Part of a small language model's weights.
Size: 11 layers, vocabulary 1024, 9.18M parameters.
Architecture: LayerNorm before each block, no biases in attention or MLP, tied embeddings, attention and MLP in parallel.
Training: a variant of Muon for these matrices, 322M tokens, 4926 steps.
MLP neurons of a small language model. Each row is named by its layer, matrix (up: input weights) and neuron, and shows model dimensions 128-255. Each number is 128 + 32 x the weight over its row's rms, rounded and kept within 0 to 255.
After each neuron's rows, "fires after" lists the tokens most often just before its 100 highest values on Wikipedia text that the model never trained on.

L5.up82 [126 112 135 105 133 150 168 123 159 104 119 120  64 119 116  91  89  82 122 136 139 164 147 113 130 154 142  85 151 106 177 131 158 124  94 150 164  88 160 178 102 105 168 132 111 176 111  66 148 120 138 159 159 121 134 148 193 126 142 158 139 101 121 147 133 118 179 163 123 129 160 137 212  79 128 132 135 144 130 136 164 139 157 161 139 154 213 118 132 161 103 114  83 112  99  75 101 124 243  95 151 113  96 100 129  98 103  91 120 152 115 130 159 103 133 127 104 135 167  74 148 114  69 128 198  86 165  89]
fires after: "g", "ag", "t", "ong", "ang"

L4.up95 [111  68  83 121 155 153 109 160 144 146 170  94 160 114 152 165  62 211 120  86 169  92 125 128  84 119  95 107 153 150 114  90 121 134 135 119  91 135  98  96 135  98 131 137 147 147 103 126 112 114 180 153 138 125 144  69 156 121 125 138 139 151 134 172  97 134  80 142 114 182 112 134 138 132 137 145 113 178 134  44 143 108 140  57 110 164 130 191 144 144 133 140 139 169 153 156  80 137 149 188 165  95  71  75 140  96 134 215 119 130 124 134 163 126 107 120  85 105 128 117 142 102 147 154 181 106 142 103]
fires after: " C", " c", "re", " pre", "C", " U"

L4.up626 [121 170 102  98  98 127 151 140 139 170 111  99 131 208 137 157 142 158 133  99 113  97 128 125 160 160 119 123 138 134  83 152 141 107 146 153 133 114 102 113  94 128 107 104 133 152 102 200  67 109 119 113 221 108 160  74 126 145 111 102 104 172 118 100  87  73 122 138 136 117 160 121 187 137 116 193 168 127  36  81 152 158 113 105 108 112 168 184 140 150 143 167 133  96 161 105 178 104 141 183 156 115  95 148 114 128 155 123 118  64  92 155 171 155 130 121 137  58 171 118  55 147 142  75 154 141  86  75]
fires after: "ver", " th", " h", " an", "h", " e"

L4.up410 [135 103 119 119 101 102 164 100 150 141  81 175 167 130 136 113 106 146 145  82 100 128 138 122 101 165 160 111 122  87 135 120  95 125 121 193 155  69  44  71 174 138 128 132 128  89 216 101 149 103 131 153  38 179 119 110 187 156 102 143 150 216 108 137 139 182  79  79 166 149 148 124 129  97 147  76  91 151 163  78 119 207 147 113 150 112 106 108 108 155 158 115 122 183 121 112 166  79 152 157 142 100  99 116 112 120  89 155 120 150 173 106 103 137 130  99 134 145 136 150 170 125 125 127 165 171 153 174]
fires after: " serv", " he", "ov", " work", " w", " us"

L5.up988 [ 99  97 169  84 201  75 131 117 114  92 140 138 103 102 168 119 130 148  76 156 124 123 149  82 142 152 182 119  88  98 105 217 131  84 152 152 147  77  92 173 118 130 120 123 158 159 134 121 137  65 109  72 149 101 152 140 142 112 121 115 134 116 124 148 179 113 157 126 135 157 121 140 115 133  92  83 147 116 146 129 104  83 127 138 107 143 126 158 171 159 151 137 133  83 122  83 166  82 134 126 114 116 141 120  67 143  90  68 182 112  99 221  87 107 117 136 130 120 146 130 170 113 119 160 152  84  76 192]
fires after: "r", " g", " ch", " ear", "ro"

L5.up73 [112 224 137  99 126 119  91 142 143 123 151  99 196 161 123 121 124 124 131  98 144 136  76  86 159 181 158 120 135 125 147 126 147 130 158 188 101 109 190 149  47  93 179  86 124 111  96 146 126 191  81 173 149 149 134 146 128 102  79 130 114 116 173  98 145 188 219 110 134  92 127 116 108 123 102  82 164 153  93  70 132 167  60 114 106  77 127 151  52 169 167 158  95 144  62 139 136  94 139 180 170 130 123 154 169  97 138 151 114 138 102 150 169 186 160 144 129 157 112 180 154 123  94 123 155 133 107 206]
fires after: " the", "f", " Ch", " pr", "b"

L4.up854 [107  96 157 105 142  94 105 121 104  95  95  73 122 123 114  97 102 135  64  93 161 101 142 150 173 118 137 145 112 141 111  83 110 129 128  28 119  98 105 144 150  95 122 126 141 192 158  95 102  73 164 114 113 130 126 158 135  73 152 115 153 114 133 124 105 133 124 144 171 191 140 117 152 193 146 174 116 167 128 122 107 116 107 124 159 119 189 132 160 198 170 150 139  86 179 116 129 100 155 143 179 129 145 124 200 142 101 174 130 106 147  99 103 112 139 183  82 119 142 101  72 138 184 110  90 142 154  52]
fires after: "es", " Eng", "e", "x", "ou"

L4.up113 [ 80  84 176 165 171 140  96 122 129 162 115 105 167 135 203 132 135 101 100 164  99 110 100 155 147 138  95 108  80 141 101 158 123 110  99 153  99  81 188 152 122 111 143 125  50 153 117 108 121 115 155 102 141 105 189  68 194 137 151 144  76 110 125  85 150 138 127  90 159 176 131 172 128  68 189 135 158 154 127 147 118  64 163 115 162 135 110  60 160 213  62 150 132 192 110  86 186  88 100  60 108 169 149  86 142 148 124 114 102 118 100  91 147 104 131  86 159 155 153 162 157 129 144 156 182 162 154 172]
fires after: " sy", " comp", " S", " s", "ug", "e"

L5.up989 [123 122 152 124 127 148 125 144 105 129 170 169 134 125 178 160 178  91 104 121 123 201 179 151 122 115 149  76 111  96 161 126  91  80 108 111 103 152 127 162  72 130 139 144  79  75 133 211 124 133 103 146  77  51 115 110 136 147 133 172  97 154 122 127 144 102  49 139 166 135 114 123 114 151 231 176  86 152 153 177 115 164 128  62  82 167 154 159 174 123 131 160 155 129 126  68  95  56 112 137 124 118 124  97  90 113 132 146 157  97 142 166 164 126 132 149 125 132 125 122 214 167  98  84 128 109  95 173]
fires after: "em", " s", " t", " S", "iv", " f"

L2.up555 [124 148 108 147 139 102 127  98 125 139 140 137  95 125 146 114 165 134 118 153 206 116 114 145 179 112 104 145 122 161 159  61 174 150 112 160 144  81 169 155  98 120  70 100 140 123 204  97 105 125 166 146 114 107 105 167 125 105 170 123 121  90 136 125 134 134 155 112 141 177 132  75  97 119 131 135 103 131 127 136 238 115 173 162 108 130 176 115 116 108 167 157 111  87 144  96 198  93 101 138  59 156 140 161 106 123 129 118 107 177 113  96 115 138 126 110 116 156 134 157 114 141 129 121  96 103 179 156]
fires after: "\n", " the", "k", "inn", "o", "ik"

L5.up29 [131  95 155 128 111 117 198 175 157 142  97 162 156 155  95 157 132 127 171 155 145 156 114 149 123 176 124 133 149 161 164 129 106  76 144 105 168  76 141 185 150 102  71 124 116  91 166 127 160 115 143 116 142  51 116 100  95 146 131 118 108  91 154 141 127 153 109 161 100 135 203 149 184 104 127 154 123  77 116 147 107  81 170  88 103 104 152  97 131 112 116 122 163 108 140 117 163 126 136 144 181 112 112 123 141  84 105 138 164  94  88 120 110  85 183 159  90 129  70 171 118 152 117  88  80 142 110  65]
fires after: " m", " M", "m", "ar", " f", " t"

L4.up90 [ 83 144 114 135 109 112 133 140 157 152  95 118 122 122 113  89 131 102  93 128  55 106 151 125 192 170 131  64  79 142 125 163 139 133 103 127 100 123 202 147  83 102 121 189 149 121 116  97 109  92 166 175 113 102 106 133 120 135 131  95  68 143 183 166 127 141 160 198 130  35 148 132 175 155 212  85  49  54 118  76 110 105 133 113  88 225 159 125  69 160 127 129 106 122 135  70 134 165 188 180 174  32 117 167 139 183 121 113  62  94 130 201 119  91 102  76 125  99 170 177 139  79 105 136 104 101 123 116]
fires after: "g", " on", " ret", " to", "ed", " g"

L5.up827 [139 133 122 130  74 134 102  82 141 118  64 111  82 154 106 147 169  51 158 147  55 123  88 151 141 115 121  88 121  52 134 127 170 137 188  71  93 134 156 148 103  78 143 122 129 151 134 134 205  86 162 125 151  62 149 114 181 149 139 145  59  92 131 116 122 164 151 129 135 174  90  73 127 132 157 128 139 169 153 160  75 113  97  87 121 170 129 108 113  80 109 169 144  70 124  96 178 107 138 177 148 137 102 157 117 108  94 106 143 145 139 211 120 144 143 155 120  96 184 138 141 133 144 183 142  73 115 176]
fires after: " an", " comp", "pp", " one", "f"

L5.up705 [126 132  89 151 153  99 144 103 102 138 148  92 125 134 172 219  60 100 146 133  97 112 178 160 114 166 113 115  89  68 141 112 141 161 139  74 134 163 120 125 119  83 151  63 142 133  54 127 167 154 118 167  98  89 151 159 182 163 111 140  60 119 180 119  79 103 149 137 140 172 168 105 114 133 169 149 127 117 131 117 128 138 111 136  91 153 171 133 100 128  49 150 111 123 128 165 136 128 143 149 151 184 149 140 138 149 164 191 116 130 124 102 167 103 153 172 162  78 125  95 153  90 116  91  87 113 130  93]
fires after: "ollow", "p", " app", " all", "pp", "f"

L4.up109 [169  85 159 123  58  86 178 177 143 146 189 122 152  67 132 116  90 136 117 180  98 112 139 170  86 118 149 109 176  88 121 111 145 178 153  95 163 103 101 166 121 138 141 133  97  85  45 118 123 172  86 151 129 116 161 135 110  82 114 175 130 129  71 129 154 164 161 145  81  71 105 161 171 134 157  97 145 145 141 116  98 148 113 112 127 153 153  81 139  85 170  83 112 135 131 125 123 110 195 150 121 164 126 140 123  92  73 169 134 127 178 127  99 175 150 127 139 153 108 141 126 157 177 153 133 184 125  42]
fires after: " W", " L", "w", "W", "c", "ot"

L5.up627 [ 91 111 131 133 211 116  45  93 114 164 143 212 126 178 125 173 205  86 147 165 122 158 166 138 209  84 131 135 122  77  72 137  40 159 144  76 105 131 129 104  79 186  94 109 151  76 102 150 136 111  98 212 163 130 142 113 144 113 109  75  95  90 116 119 143 133  87 131 124  98 113 107 113 155 125 119 141 140 130 137 169  68 116 116 133 179 133 102 121  80 103 106 133 178 119 125 154 124 103 108 141 146  99 115 133 152  94 155 160 149 160  93 184 115 113 125 147 164 152 148 190 156 108 112  92 137 141 108]
fires after: " p", " m", " M", " ch", " P"

L4.up207 [145 118 137  46 135 192 114  98 135  41 168  72 171 114  98 150 175 170 106 156  77 147 130 147 135 182 123 144 131 164 137 169  89 127 138 103  73  83  85 231 117 124 152 151 157 125  97 160 126 168 119 180 148 176 125  97 150  49 148 143  75  98 136  89 128 145 150  70  92 136 140 164 173 109 125 161 118 160  95  97 111 130  59 151 116 104 104  87 162 101 149 162 148 169 107 169 135  75 148 110 126 128  85 181 156 108 120 146 131 120  72 105 110  89 133 133 167 104  70 129 104  73 134 155 135 129 148 116]
fires after: "ar", " Fran", " Ch", " b", "b", "ad"

L2.up347 [152 128 161 124 122 145 125 140 136  90 106  88 114  98 172 132 122 118  87 114 128 120 120  94  89 150 149  35 120 130 158 147 159 194 110  90 153 118 124  93 110 136 121 130 110 148  69 146  82 144 118 121 118 141  80  92  98 115 134 150 127  89 112 144 128 141 107 142 169 129 131 132 164 137 125 180 100 123 150 173  95  96 158 105 105 153  85 152 147 134 144 107 142 146 127 129 103  96  92 169 202 145 149 149 147 124  93 205 166 102 184 172  82 145 146  53 122 124 165 138 199 130 125 109 139 171 167 177]
fires after: " ", " J", "all", "r", " l"

L7.up249 [139  93 142 166 121 126 119 141 104 183  99 134 141 119  88 159 182 102 228  82 158 160  97 183 157 153 138 112 117  88 124 173 171 107 105  85 194 126 152 131 165 185 111 144 121 182 207 186 135  48  97 132 186 152 107 173 126  88 119  89  60  56 136 149 168 170  78 142 111 102 173 137 120 127 100  98 171 152 179 155 129  79 140 134  96  99 119 121 153 111  73 116 166 137 131  97 168 113 165 120 117 149 108  83 112 152 141 137 104 155 118  88 146 122 112 122 110 164 158 191 162 146 133 148 115 105 149 145]
fires after: " M", " the", " was", " m", " and", "M"

L4.up769 [115  93 110 184 125  76 152 147 119 199 126  93 155 140 131 135 126 154 122  93 135 104 145 168 125 119 105 168 127 130 128 165 135 113 164 140 102  95 190 121  94 163 197 155 101 151 116 130 109 115 172 142 125 114 132 157 152 104 157 152 102 118 125 120 186 101 160  91 146 181 118 189 225 166  85 121 130 188 144  83 167 133 165  63 131 148 109 155 143 129 141 110 110 132 105  65 114 138 110 100 117  95  98 116 162 148 122 156 132 136 170 117 176 165  76  97 185 128 135 107 147 130 105 179 127 120 158 140]
fires after: " C", " c", " re", "en", " f"

L4.up73 [ 97  63 144 146 128 102 151 115 107 202 125 127  78 116 113 119 118 114  81 139  98 158 111 115 156 121 192 119 166 148 141 149  92 124 172 113 105 140 103 129 132  82 122 156 105 111 141 134 105 164 118  82 113  95 102 159 195 105  88  74 105  99 107 165 137  75 163 116  55 121 157 126 142 121 155 119 128 208 129 156 148 177 117 203 178 170  94 176 124 167 187 134 124  87 198 125  95 134  83 142 166 132 149 141 178 170 100 166 168 150 156  89 144 135 128 155 131 167  95 126  80  84 169  91 103  98 126 121]
fires after: "v", "rom", "in", "ust", "p", "it"

L4.up266 [123 108  69 112  99 107 168 183 162 149 100 108 168 107 101 151 110 182 116 139  99 176 146 133  89 110 178 126 161 120 154 164 130 135 106 146  78  98  85 120 115 114  93 133 126 100 192  63  94 156 163 155 163 114 120 122  90 192 146 144  96 126  85 128 178 149 137  75  96 147 176 111 140  69 154 120 188 113 131  80 130 121 200 116 154 112 126 126 105 100 122 131 121 136 119  98 126 165 154 126 159 179 129  96 121  59 140 133 112 143 190 106 113 199 117 129 149  97 143 110 151 134  46 119 145 171 124 103]
fires after: "il", " work", "iv", "ov", " loc"

L2.up282 [ 83  78 103 104  78  94  78 133  88 131 105 130  95 117 136 154 119 189  70 130 155 141 128 182 107 131 155 116 134 130 105  89 107 111 145  81 146 121  80 148  70 165 148 185 122 127 149  70  59 159 157 162  96 134  69 135 122 118  90 162 111 115  48 104 189 154  95 142 155  65  95 133 148 209 172 118 101  83 103 158  85 113 137 126 168 171 172 160 185 102 133 135 160  55 140  91 125 102 145 107 126 137 139 144 129 181 107 150 148 131  79 144  89 180 148  91 133 108 111 168 144 136 185 142 121 117  97  68]
fires after: " Eng", " ex", " F", " re", "x"

L5.up654 [104 192 120 149 167 157  90 187 126 130 117 101  78 135 124  89  92 189 129 118 125  97 119 138 163 117  77 113 139 131 105 104 139 104 137 128 119  78  83  91 160 140 130  93  82 128 213 142 109 159 110 123 107 128 128 175 151 121 136 136 178 188 139 164 189 145  59 128 173  95  78  81 121 123  93  95  57 150  98 148 166 144 114 152 105 127 138 181 134 126 180 155 108 109  98  83 102 136 120 131  92 115  86 164 135 159 136 149 138 127 137 112  89  96 134 139 100 141 104 163 165 119 132 183 134 181 143 148]
fires after: " w", " L", " l", "w", "c"

L5.up719 [149  69 141 100 147 117 115 114 167 122 120 135 129 140 113  90 178 133  86  79 130 156 114 171 121 122 138 144 146 132  84 149 126 156 180 155  87 127 107 112 103 137 141 166 164 156 113 155  95 131 137  70 103 150 189 123 194 164  72 112 198  64  99 143 117 120 128 129 121 126 147 145 109  87 138 160  77 153 165 158 163  98 124 114 123 109 131 108  27 126 135 151 100 108 148  94  51 147 177 134 211 125  74  86  85  85 159 144 140 113 174 119 141 136 131  96 151 104 107 134 157  64 144 156 128 139 123 134]
fires after: " St", " st", "ad", " Sc", " sc", "k"

L4.up322 [130 127 154 157 104 143 149  47 132 107  71 124 147 100 146 135 139  73  60 140  64 112 110 121 146 159 125  54 138 114 109 124  83 181 107 139  81 132 151 144 114 108 126 122  99 136 127 116 150 146 129 122 141 121 130  60  95 130  90 166 137 166 134 142 102 106 159 143 104 156 141 156 155 110 125 165 188 179 127 118 127 115 147 131 115 118 185  75 130 143 179  82 103  94 115 102 129 158 122 125 144  84 158  82 119  99 126  46 124 158  67 102 147 120 137 141 122 133 151 168 111 112 106  92 127 134 107  99]
fires after: "g", " pro", "et", " in", "ag"

L2.up203 [175 143 175 114 166 121 121 102 141 119 111 113 159 127 151 146 145 145  20 137 170 183 177 112 112  86 148 127 119 146 167 139 133  96 132 137 135  87 184 133 168 169 130 125 151 110 148  90  87 126 164  41 133 111 132 111 146 108 123 102 184 119  88 194 148 127 166 132 132 190  96 159 113  61 126 139  82 120 113 140  78 159 132 152 126 106 153 140  90 192 156 165 109 100 120 135 152 211 106 112  98 108 110 147 124 121  71 192 116 115 123  96 103  71 154  67 182 127 157  73 141 132 135 114 141 107 147 154]
fires after: "\n", " is"

L5.up713 [122  71 146 121 162 108 140 118 137 214 138 189 144 124 123 161 149  98 165 239 141 121  97 109 134  54 163 121  26 102 106  69 131 106 137 140 107 135  97 170 118  96 198 147 114  88 141 108 123 117 147 139  85  82 129 169 107 106 127 188 116 199 160  96 153 130 120 110 196 147 137 111 112 141 149 135 157 140 120 113  98  74 124  63 120 158 206 102 117 124 135 143 108 142 148 111 113 159 144 111 120 165 107 138 191 120 143 158 205  87  86  75 121 123  85 109 145 123 170  74 158  94  89 140 113 106  96 122]
fires after: " un", " Is", " S", " as", "im", " s"

L2.up732 [134 120 159 189 100 121  79 149 128 114 106  81 122 137 134 118 160 174 112 109 118 105 149 183  84  71 100 141 248  81 176  61 106  68 103 191 141  91 167 162  94 130 162 163 106 134 190 152  94 132 140 125 128 117 113 160 124 144 132 198 129 120  84  86 148 167 154 171 143 146 117 173 144 138 153 125 118 136 114 166 120 157 165 149  53 154 105 165 109 161 174  94 149  74 151 112  92 144 144 124 141 116 119 118  94 104 115 123 165 122 129 151  93  96 110 182 137  95 183  83  92 123 133 193 148 160 121 107]
fires after: "ild", " C", " Q", " ", " c", " (2"

L4.up989 [126 162 184 148  96 118 150  73 167 151  64  91 185 129 145 134 147 111 108 131 101  60 110 197 164 168 126 125 112 156 191 164 132  86 195 140 149  79 131 106  89 168 125 167  82  92  97 160 171 110  70 161 126  75 123 141  61 183 182  90 113 136 104 150 157 127 138  97 167  77  90  83 184 121 142  98 139 150  83 162 142 108 136 138  97 112 147 125 149 149 159 184 154 118 164 102 133 168 141 206 128 118  91 166 102 134 100  71 146 110  97 118 125  94 162 124  74 110 106 165  98 107 172  99 159  69 139 117]
fires after: "ver", " for", "ot", "ig", "vent", " e"

L4.up247 [ 97  97 106 117 104  66  85 123 133 153 204 151 126 136  76 109 131 104 137 118  73 140 171 202 170 147 157 173 146 116 121 128 100 141 103 100  66 160 149 130 129 119 153 159 124 113 111 124 132 102 114 174  61 192 131 111 180  86 160 157 104 131 120  69 174 159 126 196 115 167 104 206 144  92 136 111 158  41 178 170 153 113 161 152 130 178 154  44 114  92 142 150 160 126 141  28 125  90 115 118 117 138 124  62 113 123 133 134 204 188 166 126 135 163 127 186 127  81 148 135 103  71 135 153 140  94  93 144]
fires after: " c", "ill", " v", " Col", "rans", " h"

L2.up727 [ 99 131 119  74 152 116 170 110 140  66 165 126 138 105 117 159 101 109 117  87 133 173 165 115 162 180 107  49 139 166 121 124  66 122 116 150 101 157 112 107 108 143  99 132 191 135 142 139 110 133 130 111  84 110  82 140 124 142 139 166 103 151  99 170  58 125 114  81 110 115 182 191 115 129 180 143 134 130 169 104 102 163  75 210 113  73 112 144 138 103 158 125 139  82 133 134 152  42 156 134 112 138  90 136  64  80 101 130  87 114 122 141 130  96 119 132 101 126 103 183 123 141 137 133 136 116 186  85]
fires after: "\n", " f", " d", " F", " O", "od"

L2.up578 [143 123  82 126 130  99  75 185 116 198 109 207 103 101 159 164  83  55 105 119 131  95 128 105  96 180 145 137  68 138 115 116 118  67 118 122 102  90 173  99 142  82 135 134 118  55 138 108 131 164 131 158 131 118 145 108 139 187 140 133 132 117 118 127  89 139 151  93 112 133 142 134 181 103 142 154 102 129 120 134 133 118 145 142 143 128  95 159 112  70 111 167 110 132 105 139 176  87 146 128 102 142 119  92 123  87 138 142 125 120 116 138 118 131 151  99 145 108 124 160 170 105 209 115 136 169 169 121]
fires after: "em", " s", " S", " f", " ass", "ss"

L2.up940 [209 147 152 137  96  71 119  70 180 145 158 117 109 119 143 151 110 160 147 157 125 150 108 158 170 120 116 147 114 155  27 133  56 169 165 131 109 142  71 135 126 160 106 108 101 144  97 118 110 117 152 122  97 156 158 158  87 126 120 108 174 177 165  79 192 174 162 103 114  99 139 154 147 113 169 115 133 108 114 161 150 143 105 114 131 145 182 194 118  68 135 117  96 139 157 159 142 129 107  76  92  87 129 171 122 126 179 120 131 138 152  93  60 113 139 112  95 146 145 136 110 117 183 141  78 110 113 109]
fires after: " ", " re", " R"

L5.up773 [ 96 142 145 189 107 147 118 114 160 133 152  62 144  99 168 152 166 217  88 122 127 138  91  91 168 113 151 121 139 118 126 158 119 167 148 186 116  82 128  72 134 114 146  87  88 140 101  97 139 142 151 133 106 130 112 147 113 149 172 179 132 128 164 219 186 204 117 136 127 114 157 120 122 142  86 121 123  93  58 131 125  96 174 152 184 116  91 130 179 114 111 112 110 130 152 122 127 124  79 182 100 139  84 141  50  82 132 109 110 190  91 137  74 115 136 159 124 136 176 130 142 118  95 121 160 185 136  88]
fires after: " l", " cl", " w", " L", "ul", "ce"

L2.up5 [157 153 145 112 143  97 122  58 136 115 141  77  91 138 144 184 149 169 144 130 144  74  75 148 102  81 144 122 159 118 145 155 103  79 126 192  98 152 145 149 133 142 140 159  77 157 121 104 171  80 125  99 134  89 161 101 115 118 137 173 148 140 143 124 170 169 170 114 121 148 129  88  95 126 105 117  96  83 130 143 150  99 109 127 147 132 144 116 161  55  88 152 152 133 137 160 103 166  57  85  80  69 129 164 156 135 158 167 165 167 121 130 141 162 156 124  73  50 110 232  64 127 147 156  70 112  82 145]
fires after: " ", " 200", " 201"

L4.up1009 [134 130  90 104 135 120 154 110 107 183 126 101  72 115 136 201 157 116  60 169  97 161 106 132 147 166 106 159 160  88 142 173 117 128 127 135 139 106  82 126 114  55  69 145 157 183 204 166 196 156  96 119 121 106  84 190 184 129  88 135 120 100 130 134 144 115  94 143 120 101 110 178 132 100 156 102 154 152 114 119 101  97 131 132 124 128 101  82 143  78 172 172 139 122 171 114 135 115 132  91 107 173 115 152 136 174 129  67  67 136 160  81 155 127 114 115 107 113 186 130  90 105 115 175 138 144 138 137]
fires after: " comp", " comm", "ity", "up", "m", "os"

L5.up346 [174 111  88 129  92 100 131 148 107 146 130 119 157 140 171 134 211 126 187 144 107 131 141  66 185 117 138 145  92  86 155 145 159 137 109  75 143 168 173 193 182 134  91 152 109 129 146  88  92 167  67 150  96  99 133 171 171 146  75 139 124 119 121 114 135 159  85 138 152 106 130 116 178 187  99 109 148 145 172 147 110  79  64  69 197 175 114 140  71 139 106  63 109 103 153 119  51  99 134 151  95 170 131 143 116 186 174 151 139 157 112 131 137 134  55 153  84  68  96 154 132  59 130  89 124 140  56 139]
fires after: "us", "r", " Or", "m", " Is", "ober"

L5.up343 [158 127 169 180 131 162 100 158  93 117 118 146 134 140  88 161 131 119 169  68 160 109 122 137 122 180  99  94 148  70  83 141  94 107  96  57  88 116 127 137 109 131 159 137  87 164  94 172 129 167 141 126 125 122  84  78 159  85 117  87 121 181 122 150 190 103 121 130 109 118 162 116 184 181 126 144 211 116 117 108 153 112 121 156 136 133 108 138 184 163 111 180 183  80 121  73 110 123 183  99 114 146 182  90 172 127  98 101  56 188 136 132  97 110 103 115 119 109 121 162 169 132 125 114  93 165 198 124]
fires after: " m", " M", " le", " f", " v"

L2.up539 [121 100 140  81 165  70 176  77 179 144 154 169 127 168 141 158 126  86  91 151 110 158 160 111 171 135 147  84  86 164 135  80 142 116 131 134 134 111 141 128 197 155 116 107 154 115 105  85  83 167 103  80 148 154  81 105 171  96 177  47 150 169 120 186 121 121 165 151 103 124 114 175 135  93 133  91 152  90 150 125  86 176  80 143  93 153 155 139  84 113  99 150 165  89 144 122 131 133  81 143 119 160 153 164 158  91 120 203 201 140 170 133 123 127 160 125 144 133 112 129 132  97 111 166 155  78 122 127]
fires after: "\n"

L5.up523 [140 141 150 129 192 142 109  78 132 109  72 149 147 110 177  69 142 105 166 159 154 185 126 105 129 100 100 114 142 161 169 171  97 143 148 174  82 123  67 113  73 117  92 103 101 103 194 157 135 142 121  51 103 147 139 129 127 240 140 141 128 143  77 105 133  85 118  86 167 158 175  21 105 148 143 124 161 155  95 130 112 123  88 119 112 100 101 142 164 111 131 162  96 149 147 185 156 155 133 106 134 133 140  61  93 117 155 174  76 137  66  69  73 103 126 145 125 148 110 184 188 174 142 123 134 103 178 109]
fires after: "p", " P", " co", "x", "om"

L4.up48 [ 69 108 126 155  96 123 121 122  47 146 108 114 120 185 209 143 145 151 123 159 131 120  70 120 154 115 168 124 139 117 160 141  76  71 130  73 137 111 111 172 123  79 193 130 154  78 186 122 141 143 128  78 116  70  71 153 146 106  96 149 136  71 208 161 122  86  83 112 132 121 102 134 126 153 167 117 149 103 183 115  89 100 138 160  83 132 123 100 116 128 134 153 135 198 119 141 116  88 109 143 171 113  71 128 156 153  93 134 102  99 145 146 130 152 101 113  83  79 178 167 124 161 142 102 172  94 154 102]
fires after: " sy", " comp", " 2", " the", "up", " 3"

L4.up872 [148  94 138  98 119 100 136  22 129 107 179  81 121  74 182  78 135 187 140  74 163 112 102 117 157 152  84 105 180 138  38 184  90 142 164  73 101 123 127 132 113 111 115 128 129 117 136 141 122  71 178 126 141 145 104 164 146 160 100 161 113 123 137 136 139 115 131  80  80 126 156 121 107 131 182 130 203 104 167 153  92  62 120 169  66 160 114 101 113 115 148 111 119 138 102 121 109 103 157  88 190 200  92 141 105 164 122 130 137 159 113 180 124 122 139 179  92  73 134 116 112 156 139  87 157  80 126 164]
fires after: "od", "our", " F", " cent", "ul", "ic"

L5.up81 [123 125  91 135 159  97  93  78 140  89 109 177  77  97 136 136 125 101 172  96 128 139 114 142 128 118 129  93 121 179 123  98 138 161  79 154  99 112 132 109 107 110 114  81  95 103  89 136 152 129 102 159 200 127 115 169 184 151 226 155  84 187 155 132 169 167 188  79 122 144 147 128 157 176 186 130 184  72  62  94 125 112 119 131 169 108 151 121 201 117 122  69 142 142  99 161 168 167 156  88 157 106 104 111 159  84  99 163 154 158  61 100 138  81 136  71 158 119  84  63 184 104  82 107 159 124 129 112]
fires after: "u", " U", "e", " O", "i"

L5.up610 [163 124 135 138 130 131 124 125 125 172 148 124 143  84  97 143 126 159  77 129  88 159 141 140  87 120 112 161  90 104  55 151 163 140 124 116 108 112 158 164  94 148 125 107  88 170 133 139 112  88 130 146 130 105 151 142 159 108 100 124 163 170 121 185 174 109 173  73 164 139 148 154 144 128 122 136 138  83 109 146 188 193 171 145 108 136  97 166 141 107 129  80 154 119 118 158 112 148 160 179 155 104 108 132  79  88 127  95 102  75 114  83 154 162 103 203 158 140 103 106 132 151 110 164 101 161 116 106]
fires after: " G", " R", " C", " g", " c", "-"

L4.up644 [158 111 140 152  94  81 138 186 172 135 168 150 137 156 144 143 154 176 142 132  60 125 180 127 162  62  57 170 158 125 139 118 172 127 100 173 146 116 123 171 124 117 130 237 122 115 170 130  88  64  56  64  94 122 110  87 119 115 107 131 109 135 171 131 143 123  56  98 171 130  82  87 144 168 115  86 144 167 112 127  97  98 142  89  80 130 133 129 145 154 147  92 133 138  78 143 120 113 181  97 188 121 114 132  84 128 123 127 159 133 139 141 149 186  90 190 121 116  88  62 133  82 124 104 105  97 123  80]
fires after: " w", " a", " W", " the", " U", " A"

L5.up939 [184 113 159 137 125  93 127 146 109 153 146 213 139 141 126 112 194 219 134 161 159 152 150 205 118  30 114 143 126 113 138 169 145 208 141 117 157  93 103 126  96 140 173 140 158 144 139 147 133  30 159 105 157 159 115 157 187  80  97 134  85  80 120 145 153 144  84 101 138 124  81 141 129  66 115  75 140 131 164 100 101 173 144 143 143 125 162 117 106 114 164 117  85 102  88 113 153 127 178  99 177 162 142 156 125 122  87 137 119 133 180 134  93 163 107 116 114 160  85 148 105 147  68 118  95 117 136 108]
fires after: " L", " W", " w", "w", " le", "an"